From a checkpoint of a small transformer trained on Wikipedia: 3729 steps.
MLP neurons of a small language model. Each row is named by its layer, matrix (gate and up: input weights) and neuron, and shows model dimensions 0-255. Each number is 500 + 50 x the weight over its row's rms, rounded and kept within 0 to 999. Numbers have three digits each. A neuron's up and down rows have the sign that makes its largest values positive.
After each neuron's rows, "fires after" lists the tokens most often just before its 100 highest values on Wikipedia text that the model never trained on. A number after a token or word is its count.

L5.gate421:505536498551406516473584556468542561516492583492481463506501488616415576557533460513570449531456474537548536515469532472562573439507459551513538389524528492364555439492486479494546552463480495494475572467487404524449490524491526596495534428483477509433438380455463648498493498523538555511352429439480484497542516484532396510494490485434489558538445518512550483525507501556475516548455486463477510450462481455603517513408566514584489523499530465488542523447543543434526474492551462496414494467587456497497370533495504419497581385524467476457568526538430512543494508571572521469434474548415558493508527521485510634493475362455546457519495480492455427511440461474494462524354456535560552562502461528551539482488558459522442472487504592527500358506464487479504443448483479
L5.up421:578517434510575439472450483481543440471564520408404511467462482519440507497551524484449501439434484503525588457434429482435528482504524462553506574459472550505572488568541506425494512550517506537455522523493473552476549579488532532482490469509580494408535595515396651487506567410527462600484524541459448458516480613539575369482488500493441583548508467528532525553587503508429504562488538468498558607413525396524505483394423519472466414580499481504462645426451425523464506535480483577500497493489506435440527542529484463491541413447541434470460501462485578410459408517438476506511511542517479592594493489604536533454518524540543396459542453530542463549546472522540492458495462492488498472544629480472646474462478487551433445486480458505534526518454511498522508508451462
fires after: "u" 25, "B" 17, "ra" 15, "l" 10, "i" 6, "re" 6

L3.gate636:470426503485481515385450518488479473503578560552501563535455575546477538442497476503461549489504495536541524543355514539542475488430507483576449462526548434472478545480562508601583408551512359563564538508416461471500430432539518612459488491604575481554420600473474481415493385511505516440552518519482396500555498626486430592476609451562536490528502571509434442477449516423452579552471489501484471545491321506561446533523512506435556516498514474465480517440515476452472506516487438594496557536491589570483515467467439481505485534543518466480510524434491556424473437476468502441469534486537501540507480568546516480490485543443502533465603506525500471553558409491531538520552431430553498401487547467478500516462538438447594542481449439421479399537485481479503524545554481
L3.up636:500457414397538490509565502481548506568563576501515531555509548529457500462522581486462378553483592572541597521429469547513495566559466552575461484460468512573432418530565563541574488494595544437528554412486457540551421485450500516534523563467512488446538512506525405498479498487540479524528501550542516545491524572564559453516564546502428543495419467469521499518436538456529504480553548605474429458345396532516496491456556489463347530522510480521429474529521439517455525548583472532476532521502646548429551442544412377439463493467554509576460589499592509505550548528497447506516465529452421450477482614599533452528506531458515458488464441450512497508489467521508450612532456528488522488483467518444516527401438435543522565549508508490554449550510447535441446551519549
fires after: "st" 28, "P" 18, "R" 16, "c" 9, "v" 7

L3.gate106:472490479416489500449429545542546510532520447573578510492559504505511563529451479514494416495440517504582578515469480510448523514454504475488517576586433522393542472476582523437527477566545491453483490474485402397528423511528454449518512430565515482586619583435492517504443458574465534453519552487534490451538459543478559499468500553458521568504473499565489441533530578437578593517519508485491434466527425466488400551520520546576507577533587489526546486460482552442531549373536588416500455554494439492529472520444431491417499415518471394525491432566510535545418498624500518535466539564568568502545435508510538449495397494471550533466539532489501462414517476484432409509500519511469422456578546524519546498641641540491497433503488439502561485442493504488507432617421531
L3.up106:469485574480510493461404438534509490470537471555512341542556550388431439578474400499491428609516477484485491470429466552474478491483512550508484540533453472472518514616498528437459468389524559514478473500480442484458412485552473538461445497492494450436566488519518513577477537496568526478410486496518478481524556484467446478495437567520460486504387451452456562520583496525569619434512469517478395525495511444452413476616490440525539543549447424487515512460545413495513473517498531394497446544594430486515481443521439531537545524531476389475480589432488483465373472446506463485453601504495536519614461522532465494559497460373631495551524522504476396543496481490576489499503482505488458542534455469469485567436431523463475542557482431603540558551510462473496420510565444
fires after: "ch" 15, "per" 14, "c" 12, "ser" 8, "rec" 7, "is" 7

L6.gate596:454551436444529544559483483515498463536478473458511470444495450567439468506527546594476471450484449547472542532579485509485513515472566475567454553509394479544559457523515370527524456431610442482433493421467455485564557512590468533532555491455516547429562476496567538586510481535486524502478503611464551624417499441581628528453429513539542507558541547480540521561534434500407475475499517471492549416478508498561506558514526570509486427563467501555546509570520571407544514493483500491528378630570516524488592514511498445465514545440485473644529488456453483549444440541438463429491428485484405522413485445379556472505482397429501538444463449499589474435523557539481579559586578467436533526599476514436461549497565460546518479514541553483514499509491466487502512511466470
L6.up596:481520564528543425416469497489318504459493456417541472502458450547483452491467436465417474497576488470540535419475549412491530568540528456441533551528390490528547472540462414420467489509507483492520509540497427483642571425472509613474517485544557450544536481463408479377410445561548537510609432541550464472427463525463434427652593520418526518441452534522520557550490491529535487540465490548472485505432493447665479486412520446510548502433520543436431498519458517464469529483465503444414493502492545536488549432529521437521444516539596431557545495476433580485452520508458469557452555447514469475511497495447460554496443511452525486569491519513511532452504478473453463570449553468523573484478532554522577454549429510473578554459470517425499515542493558500493435413462548
fires after: "v" 21, "bo" 13, "a" 12, "u" 11, "o" 6

L3.gate469:509512501539474501458493511463405408480493510531595479450487553467444442559554461550633493477530583490431543495481553461477497524559448551497468539422435569460497569452516425451551517461464457453490531465503483468435598479466501508463495488576408478580482516472426392486474441517407402450423489482396550456452611453507438470470470458552601480532568559516533485477530542558489522534432436498426521484558525582550480481482484416446531529537400503525423496502543506524450462390520583465534465553464429562520434503557470472573510514575467477573521516557518473413506435524459525551489640440505541497440539505558416528391474518518547482518516460497506452549496460547628503409484499466462491600543577485561567533511493520449524556593587482559492480503474492538554555393561506
L3.up469:453477543365591450608493470518537516556597536483436465422449562492515476555467483493477564457535421558467507479414505483480542520516498574619417461507502488493549480510484509557486470473479427437564430514434467585452552466452513494498495555491491450452377461504441459502589526565504496526500620467473508512390476497446554499464537535403427408490524529549549529469511507485519439549502489498439569462505469540492555603543587501613497466434474480537622532584539499575567483526425438479513466381504517582577472541505512455468384523410469457449413526520488628479491555514410612467433451522403478514592526538559581481512536512504538493479541454511471506495487547519507511554474449491504470495477570493506491516489554454478535565512567587557504441622539504460516509527503459
fires after: "a" 43, "iv" 11, "O" 10, "rig" 6, "par" 6, "em" 6

L5.gate247:549495432518517550426566509515487477505448588509516514476541507365533464491519504429479473530434454566519531371535482486509450429494586499537486446507514492539571473478461441463555477484507513481479549535455426523467471415483603536543564474451501483457510597437503405569456520486443550545471556548643574581487506534558528485563540460479504551396553492472517521435590511496424511540496562482406470462527546533493522534453495492520546478544521515502557486500478487488463562521486496484572481620620538483500526541420484495463494505573454432607535454410477368499531454404578580538598473478426501484498453504479464504500549511493570477545431488474389546514492490474441411481458458529499595557488491524494522420466586594516499532485478404486457600558496466597459382438567574
L5.up247:498549455495507434409510447540434496540476519531525477522504564565450496568483477458585507516520498458493535525536555559407511481495506463516431501388435665457545405466505433536494432498440444522602479423538429453559513586568522503431512498512534512505492430474481482489546491490452516579556479497453449520524445430548469509404489402500547610413556465543500562549483516450460531411493487471513550510408529426453470521446530484528530477450484577562533424527430391559460528461497567490535520473503468521493545446448528464432465485490365469576578533426661489456567456398464588521493511496477569424551434417434454451496469448490525507461480526460509506493547471507444472565419515556463561542517537461454407452508573532486463408496462528575472580524462552417476479523480424
fires after: "'" 18, "i" 15, "G" 14, "mi" 9, "p" 6, "ati" 6

L5.gate404:463538486612436498563472522475464556445639470523530500563493423535474538435535546438473617533422445512583553549538421530536523530468597525393580546494514389550457436502501480536505441486493573490584606494463539550603503459458541501488521512475468406498555480532450443466507486509491497418503492495525490497479481428486450433552507551527506559528554533556417434477491514551518614613441474438445511494473509428444580502468392525537499501461456470513514517503457549569512428457535514507385509453494352474492442539439558439616528460484472537522475431573549492443539549492544482487456477512525497433427474519520423557554639506517549535468486465392433534447486508485515495547515462477456475589432464523479554482502424528463419490543622523551466550466464432518515560466500514
L5.up404:442487514494524527516524437462476463590554580490493553576462366465526506433578480618417530489562495481450559503557425399532488542442468506501563465529466436488543466490453503509506459479417482454468519499555413439460531539583442566496588487513447496472429627435509464532490451498487493560534470433450435489533491545439572561563456499492481490553503525535495502436580518394444472522578547545519481425474473559555456533517455498510513527509462438470497579491408424486487507565402456531511476584522447537418576482564451544616459514487529488475570509491476451464433545462490569532534509565467536563564556563462439573491507556535492466551403449429434482493555453425542421491423429513545503488540471508434564469482445446506401581515473524492510530422643524356505564477489511
fires after: "in" 47, "1" 9, "In" 6, "2" 6

L5.gate340:405379470411460449482478471490450586602568484467465521536382346457499512421485594458454480412450538560478513546488531580505530471528531493523436550526467534618426530475489426520429539588522398532530396440508478458472461514501525571434476515511550466496493513471471546502545514561496547470419410532564436456487566537471486521577461444515513485538552455408562459496494475474469472559574467465519399492463456567496491475525446541486469633473436459447519477606526526543527594472482516539496554515536583492504461542489572480489583442489453493472506484542607558410495491550509538517572550553392500583534506420512463437529492502410487438506475466446548433499494570477473518484472557535508520520523526423604467514469420555576547513468448461472557498435473605527488478500433472
L5.up340:487431512446470441522457553531496425518374456505449438543461484521592491505570577513455370528486517552463467475467439468490494509523406620501511471438471413542535450445516514512550489599576500533652525531541447383529500540519505487507560519497471502530530539509511605486605494453511528469445506576579595396525483468540302488465477521491607539508560454507458530518567435503527427578560556478539493517555476552414379485516541498452454482553522522516445489494455427523500505510446480508502523525559509492482452504477548456471510563452507578577459486530437453478496537507497442520522554536419560525532430502556467492461343487489463444449473536539394476524420539468468529455467591381564448489545473501513517550521576481456468446473537550467517544462485488444452453518496558
fires after: "Wh" 19, "wh" 12, "th" 10, "8" 7, "re" 7

L3.gate100:517393578508430478527429546497611482525518581542436495484398410412515519516540487461614540452566559545405451509467481598420501494541440432464566441537507526410544540411450499562473525487561381561427508540562499531513602549589541525521474442492526551520492529542514470513497587582537499454502455524484497421483483547515522440496391493467387534528483505539547503455540436444427463539435438421511424550457523536452441494488427540469424483488487608451589584545491563507500498574527489496527610568528507505478515512506507427522441492445474516453501554443460522438499591457598512587496569387478514484422481510525504474394484450422457462418483497436463422537474509484493460498522524447490519506487450497560512507473477503606478541484463394456536503497513578489556471532555555
L3.up100:453553525508514463477407516543504406547483511482463433407430487400500542513517584476439444538434469611490554452468385564521411484479448518581544534440569497581482371487487478547526498465507486508352538530530511513484485555646545583479483420470463456506514524592540593521454531500455480519431396434465514420500510431459462552592438503476527555580513582637521546463603546515534473532473523492553494476486541509471431514488494588551456487548482523461509455574529493510439529568519457536509462522538474470505559467519549511464528513460488497500529482475452501554566493483604529509574435614463613492445545486454389474442424527497508525528543490463448575459502541486487495540461588513418545447470473575494493558522405495418461486553425489556525467456572522437489511499581516
fires after: "re" 19, "th" 15, "ul" 13, "el" 11, "B" 9

L4.gate41:470495526553547511470502528465482352500507439419517516582478450580534469521517514505549515525502516435463433433461487520385516526408491515501541446553498459564497490443513534441462511496384457575498418530530509589502526504488544557480618436545452527573501556540492603464393397555506532487488475394524601417470393530466618537544551584508429487571547495521559457485491459515538498500516476537447531472492508505543554504449553556442439594552458495423501457590446530512469554485460450553512503550477459458466552595437432473461550527519406463528445520464475566480549509423517523497568490461364398474505489490521571511524455483463548594486477456482480467602518527450577491591487518454462433478453384481454508422525611528440472496496502511528544552491531563466567486415441487
L4.up41:536430473457499487603472458517479481482461480529523496619449468433497553508518465536389553520478461523428508458508513487463515505484458481541473488476505571462509446404493522536491530471500501438547534499512541548511567519468507498581448501462535488455477595432424524413487474488531639540523524446475536478468480443516452536461446493537426493496555504520527427397568438498567416567464575466542486431547479525513342474435485488483455542534477555596583518609544495509483510447450489564454541523511559396580417575512543578555566410539502560531595512493579569508453457491501507550544466488523470544522502509467618489532511448450480570485509467542386551523450480405502371426484488543493554415497434544469510576546460532350553479499476509505500565517556444383488535506515375
fires after: "Wh" 21, "th" 15, "i" 14, "a" 7, "F" 6

L4.gate225:425499508543510546524512535405499393433559441485517530546562549508549513437387565537520556418393537395485526500511548629486594479524513432558463561649497442496492520499560494493562527444576553481561510441566520522520506518500562442554505424549442541468501597412496516468500462564434481549532510533529538420438462499525582573490536521492429466462597415487584538562615490464550445540442474541507432457472569570563482488520486555495512520556502558536486602505503609502480504503490524547491499512506508538436438491492497580563524460486447411591443462492528450479509475561536498539488497557408514474487415553471546417567484546453500503388543478414509553535511542480486527528553505528503534417481580473488521506574604461487533536463513515488522554486526606558560404501566582
L4.up225:520530577497636471477540471428506473450571526534535544450520523646452521497533551503471459420511453450487524447435526532436542519490472529438576435493443584463507541450540470537490493472509454554429581547610421523492604537507477471528462485551484524480580533626486444512506411491500475539521476478527538511397535485619563506461517510440454543508495497486563541380471501437533590516481504517477516522533579477477463588522483473445510577560444537529522471506570632473551562494456574560470537571525502582594572542582490467584443493379487540507508499458514518454538453497475531500418489485454616549408510571536515536600443562409496521495522470574528599497508438480479530555462421561546524517457512474430526466467560571514486476457536467444523455517511492597538564608487523
fires after: "S" 18, "H" 13, "D" 9, "b" 8, "er" 6

L5.gate519:500477529583520538519564525547439524502524483438571425485444518523528509475522476530467504518438560501589506537489493515493546553512546494455560546401503383491589461484593403482590510518472446477478483581517491504510591425486487552492550440467557532459522591438580542425524433484406467401453490420484475442380563563517447500410472518528520548498460520461504507428472421449478483613419482514450608525514454567398515644376483470511507470520453497469479466451496587496463537562474451504483451459550579569476557482485514417479453536516452490441483574561576457469409488523408546438498492486475540447494503490581446434484509420467541514436439519578593433533487474607533528539383536442513495588552520544560539498454495510435547553468499542437498443559472554525511463505465501
L5.up519:527498501532474471411468527540519466426517457464599538480429507535492400521485396485491347398538505404509548494445629484460475567452472512538427484512509386568508560412449478436416507443482415443528561457529446514525557445403572593471472561598471536550492496517467447482492525422460484489583517515505529548539507525458590437471533560497534466600473503392466553480536461523501559488430452520567503587508532496482532483490558538541444472578459518520582461548466469468481506559503535543504505588520589397484519517469481544540466519513507469460578590491555496532578502478468536519489473506433485511581544412575540460521503567472566476451434449399553417503455611452546457523437544515519454606521540425456482544445489469444531459505601463537486515521525568545540504515449421
fires after: "a" 19, "b" 12, "i" 12, "em" 7, "o" 4, "po" 4

L5.gate648:394531483457487485518466482512509394511450530567489484538481610477498534555489577479470506474485559424532508476503540607569593559511481467491480581560515536447555472513593488499376436483493664478504526507455518523584496481606455519493497596619393531524440523548539553517546544551487585475565536519527390479462559465530481545533604555474502506537544479637439538550466429495531430515502514621530538483478477412567561500525519493483518515526553542556476595463529493577491538488451481520503454467496501510475492531621533468495454590490460418515551524505521502479554501427554535457395462519445420486506484532514533536603436421578539484489455555430506522490473527477439581576569481523429474507472471545431505495536500609501519559540511455463503515436551610598529446497530522
L5.up648:511490501429560482595502503523507409428519448523491545472485515576550479494508447509481510508600556551506479493588453496515465445464466498513480466542451559458575430434427504493502448445490485469505403524390396558435456479528483504352488538544543583459545461496490373490505504604400495563541516544540508476509475533520574530378433510467491457598428496510491481570517472515514433541503425436506497543475488504502487558411481446533569510629504563536454558434483610626494554411487525501478418458481487484508509439473527523451542429506495485466509465484519512428547516637588565514461534496522417442489480539623476465535455508504514556530469544571510508416528406571438517514563577477551533550392528477574558497468528472436517575484514480562508460554484499503638490458507522
fires after: "s" 49, "S" 19, "it" 4

L7.gate64:562501471535532469364501506496534466450506466475428571497486496436536494438509417537521560471498523563579503474499454531553601453571446435427487393433478508495477476476459385560521475552481461433533510560546497543532541482571500477539597413367413449511503506509450425453532477511482417452543526463548475488453556464468397412496414595521493455581551512499471514430547514539478537521433459544483529530589579536538533420495473564566502517478502480511560591418523633523444492482473470490491435594565538405466548567389535527615531533528459459498509491500416562541476526488515560473508497516548438476442465566550440486539527486479502501519456362441467511449437489447532514496515453533453536554514521476526531460372518586520498529494587445451530483631559514531516507524568536
L7.up64:542516438488442461454470418484408442473473569484489482394563430462518446500468483535537540536476521527395515485563464509466489464492474500508496492457559428536496531462471394534506450562479466468622462554530617471481551502545474527495554506580492443580442491526485503408508499424567600436436355488451524499512481596456376389482544465518521545542458566608486472528511494454546459549510505528518516552442526513534529457446518478607602539541511527456613451449399533461426548521520541435531487483598460492566571467538544509595404504507527529488532469503422521396421497443520482464464460499566530499541585473454396474490603416530479439522530505523471507537493567465588563474501489503494479571537463440562509449540552473572535541546510494645461479500549465499481454469550485
fires after: "in" 33, "In" 12, "id" 10, "d" 8, "en" 6

L4.gate293:369475525546517517558510517528462425513516472569467553564456352394397512510501581596411487482461498541444572541454408496432550423475468503543493515522495567485547372494517441458584554477543523447497481535451410509545529494404592506524496486461499519424406570465494437455500586536497459468444589503531534517477517585543535442511528482544474510458504467532512504512480489496546436581484522494418540502542525566405529401491472504469499455496541456420473551480557531407537483463551359485553474486502399504517490541424502536571480448522488494534498497514424475407581461554566497518488510471548435519503527565486391542579587513457532512492449553513481483523531448444556564503494445512477483443436460476486468479407559492430454567572480605444549468485483538360504449563501563
L4.up293:441534487483517498493457533549488477573400538497457502479381481641423475599497508525487528493469635500355535508357482407509469514437480481395527457503438549468448494543444546516578427454545512449425494579495546546500513460480581457523510517589501441479595461433500581392383524468391477489548535523561534603486614533579435526498521521499519476532606456474462521491494476487449466556491567505450545480403524422579504559464499472413581530463574493461465453514494559540544549492553541605508447471538440476535536561498505497557503491453512488480579498513527482461567502496490548595572488445567483513490528529536460517506501510498478450420523433468474605429579526531551521605514444580557472518560451463484531496460485568493548541510474503447511548471442505454555533501518484
fires after: "V" 16, "iv" 12, "S" 9, "riv" 9, "n" 8, "N" 7

L4.gate690:442526546454481457598536433357588402517552434435603576526546481673456500518481462472578526456592604423573528561459544499478495530540568522554504508504385444483489442512470543451454412485501436504537516481442537487458420547461529475520557463515514517479461548457528596485464401499496539468495511444498545491594497563560495478491517508534361535450588549524448480549460565398593609565554356517474518446451502586489485560499534421518512510502526568467482490416548484516520519504528545453659462507499425510464484482442472493539561534475422452568545483516559488504545511486453445421510478476503522554469506579529444536518486516509488515509540519470503518529381500420549474522477423476509519460548444503512525575507461524521537435468509452439501513583539501507463573475468542
L4.up690:438563530455498490596420487442600430483526468478525565460581556488422530565462578475475392495601482491384446531550531464529538605567543512532537508514468512544460489525533554531535443511534529503470561483399505422485494459463443502571565480407472514502492531463408486605518464468461536513508450474495626515506530583509477463437505584476434438502585540609477576576438604454592548523452445441499509434374534515571487519480541449433463530385451452484476517389549487567527519496533484394505483485496471468502544474496544495580517471528516467588619427517474475543548516562535457531468570515529418546461397540513549516477479519522487511487491549494519557461462447528540505510475476497484570452580402468459501553470513507467527506440478529547628405466510515543545481519596485
fires after: ". " 38, "st" 4, "the " 4, "l" 4, "t" 4

L5.gate457:494455460512514425557432483512476518521474587498600542447462481483494474518495475585444452432515494515423453545507493526589469476600432577528532449510463537387458454514440520436528557481518507536475541415494454407481499508454421441455576529412457395552504559472440493442475529524485528387480510515605575495549572410516450502490550555456569494515489438557557406426495465484496423514485497505460446590550494539424495469458417486589460470574514504450470579492462517536452584443571548422406475546480503548513496475371489581495427467470512438441549510598552565517573434485490458451486522492511492484515364442471466457454471521534525508488574482477448480407434449520574527580406564534545426535439449487514466554484451442468556379492507598528531468477474419522513491513491508
L5.up457:506457546535575428553444460482467437536596470419522428501429428516532557468534500483451492557451502496484500526624501422470412493464453436521516506456512471419439575516506480522539493508522452483388533555524502479516507400387492538539524510545373543453546489553486478496404539491457541504574448519508538535536434520518535467522444437551389485603569567544518418510528431505507498526489552467532555471568538398517484539440468538516505533500487427562516529368458503517595473580551542508443610595539509418508590484480587424599480437480509364505485508480542497475503577439496445491522547492515410462446460517532484493591497520470434509481553534512451598486464539577446526539449490547538474514390473473451459605476542582551585468456468490511497486444464491411535480588490491
fires after: "N" 25, "i" 16, "th" 14, "wh" 10, "li" 9, "el" 4

L3.gate618:539594468459458567466507461512539570456430505519440546479467535513476462576528462545482551517535388538393573427526483503430569456600557507427528516526476460644492466524579545453478512571522524414596495561515402363543484507469560534553450464469367499443510506563517434602470411480535601549509521474450456533644477450520464539479547434422485411507499538493376551427543458443492522501507448473525486509510498447487564504505528450508540478511420495525417522548508415505528470425491522487511603445412478454526454484477463491469475479536539464488493470529445503599523422508559551464451423537545472412585537552395494603477597483514499485464467457503530481474535519561561605494508517519557480497554451490533554537556473386475451517487500490457547534449465522511561474483520509
L3.up618:479473529444499534486575483431511466501546499503488516486471482492552485463456486540528475574644450471500453466467472613440463488433525428564520556494491499519592451514486453550565476511483590432438592539483648516527466407468464469508513384470447467473454467488399473505544535567498543600527472509448474555468532513483589575457502487389441582548440488530413497569507572548512542556518461474497541522524484476429502521469529450527610416587501409496520422540550502483483552542447493433366519525463487462508506439546561515483478488553579428436538460498491560491453488485566452487471494471564510414471603513534545460474512503482517497497542488487441345487519543464480593555454567533528438559406408500480567609413615549516543556465473474448494579537510562472531487535448484
fires after: "ec" 16, "rec" 13, "R" 12, "in " 6, "t" 5

L4.gate682:519438599506506453502525619437420471483489615489508577522534506453492467469464463486467567585454540519511465558495505455503466460546469423594599438473455477410469460500411374517410570479448444465480418462487484502413535456526526448472565507476575490452408523504531503506497541565517551479513439525453503465491565482579464463495497519498475514441606620444473442514621476494484455517467539488574504534519510543478520461374465437515486516581564521469460500497481540539462583457528533517508504476589414535423438576456502428471481537504456446440570503476462456506468456468605600571466537475429654432521579435554497463483513514537479531494439462522425540533508525525558491411457497555448496569485483543495499467466501529418504580418552511619590526481436523493477554409539510
L4.up682:359475532570471537464468508485521445557438596407516529474591451396487536525524527450546415454454496417488479548518458447410526545527490477540464515451476521458532520530428473472480507446374501536443539511408490515455474586481547573547497562522414539441510542445617569547521545475512473588540495527528516527471416423488472384420489498525458547532503532507599541476608432491451489529507505534455537556491494482466470471460466503480553496511463561612473480525517557507455440463459519494457457545572487496501483470470474479506625467430408466476545573521535512508480537539434418484373478521592473562486518542477467468459556447477480507453437588427461416559488484508452554422459458606454512418514588514478468468487559548542445558517519483468552525472445417497624381566538543
fires after: "'" 13, "i" 10, "u" 9, "el" 8, "ab" 6, "ation" 5

L4.gate397:497494548444464525482481446568560532481544521480529523522549517453429589474465564543533564403391523461484511528504560523457487501444659493445505458537408479379531510559497512493522477607639518521539385503504449415519544477443503458577527540486449474533525518536513446484474513493516466481480471443531433550462470473512414547445491521498432471452500422564528493524562554491476555487438421547514483418573527543445494477487515497485595547561416528536464518493449587460506496437494473497513503422500465506439484500516439550466527538539606420472516477477413589515498512567532478502375580447552492499524533418560496527512431463477657512531546518563516555582417480493551528499501522593437409470550396552479535529508518499435514491570508493497566465439482612453476457659498440
L4.up397:503473479509470598543519483414575459456514463573434529394430490507486480534493490528471477483551476516507500512444479537444506592507469467514524504423460602462467528502462598512449456523492406533494505477526475542483583504501586504462399404551415523508463435594433460465584532543498518552502538393426574437447481472561494592498525498400450519464480470541514506534428494531521528488541537498424493618633590531475443522543548510503442497561492478495474583461491438501485416419564547350427431453534587468489611531562391522509481565523516468455529498467492523431483475517497474523531511460459581487443603558542557431475562509485620541503558635461482520501550495453509559405500510558542528505459546448528469608550518515460552541478587439480437482495476561475515493522520472
fires after: "c" 16, "ec" 10, "Wor" 9, "C" 8, "wi" 7, "rec" 6

L4.gate703:426469512507532435450534472506395578420574450512435454526479549516503513546554510446485557493524471516456488504406470479517450536477524552494528591491454570522495517473484515477549539483449467528530616487451490471553512555545551589486518495481478472597532541426471471315505509498562465474485566479468525483527478483465542432469534429473554423475496581442469471493476514533461402485472516549492511467420446530471545541539523591605495485534561461494464502468468493370516530472544456550512556560524473444417484476480464509540463557512471478454447552423556507446595585448552442489574496516441402434508344523484470477600539416468508508499442447562385489518559463509466423497555425507464396460445469512556476454514478466399416562561501590406657534511467477463540465495475549
L4.up703:461520440486468524423486471454437488457468517521473459459479561503503499583472478543477517485493538493431479467508448446513525568578514622542512503549437483572495503570547465510548504492500469498500528499533403477528496465544518559498518612484469357498583410516445549457491485508505469467479533441511576489529442513526481426509557381563476465484509556504440448538550528469472490457370630450591471401484500515519417438601537416520498488478458407551501496550372524427607519396535507492537555467538529369413488557460478463570431551519667529407446466460556572514468430525487478510560445528451500424567522584488522529520511405495470529536495441442451514474433495562491501459512540550511547478472555502402480520469452399535508519461550545482470443535441571413460474533502483
fires after: "n" 40, "er" 15, "el" 7, "N" 6, "El" 5, "by" 4

L5.gate666:570502387532507475499488533424516543483531515595458500553459518568489473502504536534498445531537518505565466516478580449562418510524477572442563514497463548465576536488503502491662584527517444500458519487544606419493524513503491565581450440489535517456485507475543487516560508449535474461431504459558592494417472494467475441466541500504506498454404486412492554556547481497504506501454497519601474523436505473481462419482434461445545491535565445581514419486478530464469412457558449472616555548518525450500576488395568469503563486494604536422619502393480436562481504503459576545610422510421511419524453479490457468460449530526497492448514452535536551567556422532536483488524487556535500535485530528465461534391500476501511546584556512441529373615406557448501449523500652
L5.up666:448465491527375530511492475447432519523512592499432535498426464548555448411540573486516564542523526484487528502472593510595431555566580618484543496510540539488546432511490514458480538549539529469466501562464489424471521570494516476468545561420471569407456554486520502437586514494558456558477514467445485598478585541454520461555549497501522610479529470490549442520580564500591536404565462491524499576521541467562496446549558505506487525463528494566387464556572535524465479468457495540591518521407481516475503447386574646478551600500489432481537522466462423585548541528564523590483471469494501522518524559388407426444486468479503550591454487492426504480508467474522494492494495511579469453463531470426521409497468498445570436520536467373531420419491543568491542529524564
fires after: "ad" 18, "his " 13, "un" 12, "el" 10, "pr" 7

L3.gate353:500518555502524443514541388432549552541520444482540513445534488509528449544535458414468557384461545527516461469444542526378478480509564511517590436464462516476481459561538561592460509487543504446433501392530435515531494488528392457505521434510560516475575508450571548538425527489566481493479514546406570479548527499491504388478494471506419508475515421438423512458423463494497437557538460592438494406522514549481466600584540518576515585506492456512469590503442507405537553564489512468456480552457523458423454507489527478531617473461456495481542478493447491470461470492549515567571431568473420500571560560575382474572613568509474594556412473438447534546506516446481436536486497578441538483437492520521494506537451383566492404468484481469552444509544490555498424578487549
L3.up353:480500486551496414461409575484534483525435536499488561475600575500545386448508507525556524540508542555495506589477563449463491402502674475446518548511465402486444489513508462490482495459448455488512492461516490520469444504503574468566489485467529476520575515455562478550408538463541492466416502460409502401545543434531416472514480446473438472597547468456465485651551497463459448521515434537451482468464533493473556558517494469522475423414507494488528558546588679418477450446515499531475473506475520462534501510579581443536602504411551485434505475548536542562506494446516528501506550477442447608494501475566442533536570455483563535461513518416529470552548486509478459494438370469445551478593572579461438480500616425424513453533470480550545464518450504555540448474522550
fires after: "st" 38, "t" 10, "ound" 8, "St" 6

L3.gate437:460542553478535565489519473557540456509562488581448528484514479504569538554509522499421486459465480527444576498461467491443502366475459504561477481578482505515539453488516497559527433511449451466492444562452445497531519441511470578568393547496434470516519439524496448480493365457565583526436473469449477484487470506473491507455560507544497508378483482535478552557480502539396525529558528483496596659514544523437510460399424552544515546490576522489534458398467451498480610556470426533471480558486529469467616520503487554447488558518521477442511459398546592578567507466456379548444368533577488472554518548488409461417596518492571614498549499529509515506586482589444548567516430540472505544463506491512565506509548539498499520489492523499564517472439543448398562390534485
L3.up437:469541412457489515568594461448589501526467569511503478527447511489495508483482512579488451469512432594486428418524445507503522444520473462452537519426489549588498489501441539514485436479462413553518532533503576490545447497571506533466413476454450444406521532576492520549528524441575496425538493477450421550606399442566458491514532481407506469497523466541421492584391513480405425542574591541479545526457495449501573468413410497500513387482462594447504534569545526468503483502465458460510557452505483529511562507452617456402502469479474458443485497474481556568590460501515435453440352619436500448529517571532571530482523443429472513518520465452618536595552475404456461562441488570453597546444460436529529454548516466575545535467484523538501533511493472516512507532470514
fires after: "r" 17, "P" 11, "R" 11, "sp" 9, "0 " 7, "D" 6

L5.gate242:546532569467590464530472572426493457484486497494516528498461507463460514562555453468475494566509498529486463584498378452517478564518466521535609525607500499438598522505503520555460460460515572505449414523542510524502511457459541476488562421448410571542505590538427578359424379471493496477490469492485513460512509563483463494491525430453485444420524517536549468450466508479507502521538492506357430541518467516418374512445376515540345411519433539507499456520460470461521575464456471500482558473515479561557513462401471505546531454554414421489495397521481525477579497561498510538540467512429437492515463542551515422512472408444617443430559579553504521530564488587540401530444508590486566507486452532476498608428517454536507543548516522494533498447520472535511500471552450
L5.up242:518395396527466424541519581546504502502432559425543460474474502460541571491506495419417473545442484509479574474535509587570545541593473511381405478458499590448495492539538431463502533549469530558596555496489553569501524484518493481454467502414457518437537552530493526483340551492540474439404544584531468504564547401509419604524469452432451508536528459507510416450489529503502538544475527400449488516567494502484489470445399468486523413568412480535526558448542541505563528448500419550498517561476532492380548507530572487635562449552489467489481477527469469443469553513455474476523514413452459534434504576502557499481528492393550500402407543474502516463550617513488412519521413482466531504489507482449515468443468473429517507533427548475516404455550430509494436478471462
fires after: "wh" 10, "a" 10, "ing " 10, "ed " 10, "i" 8, "es " 4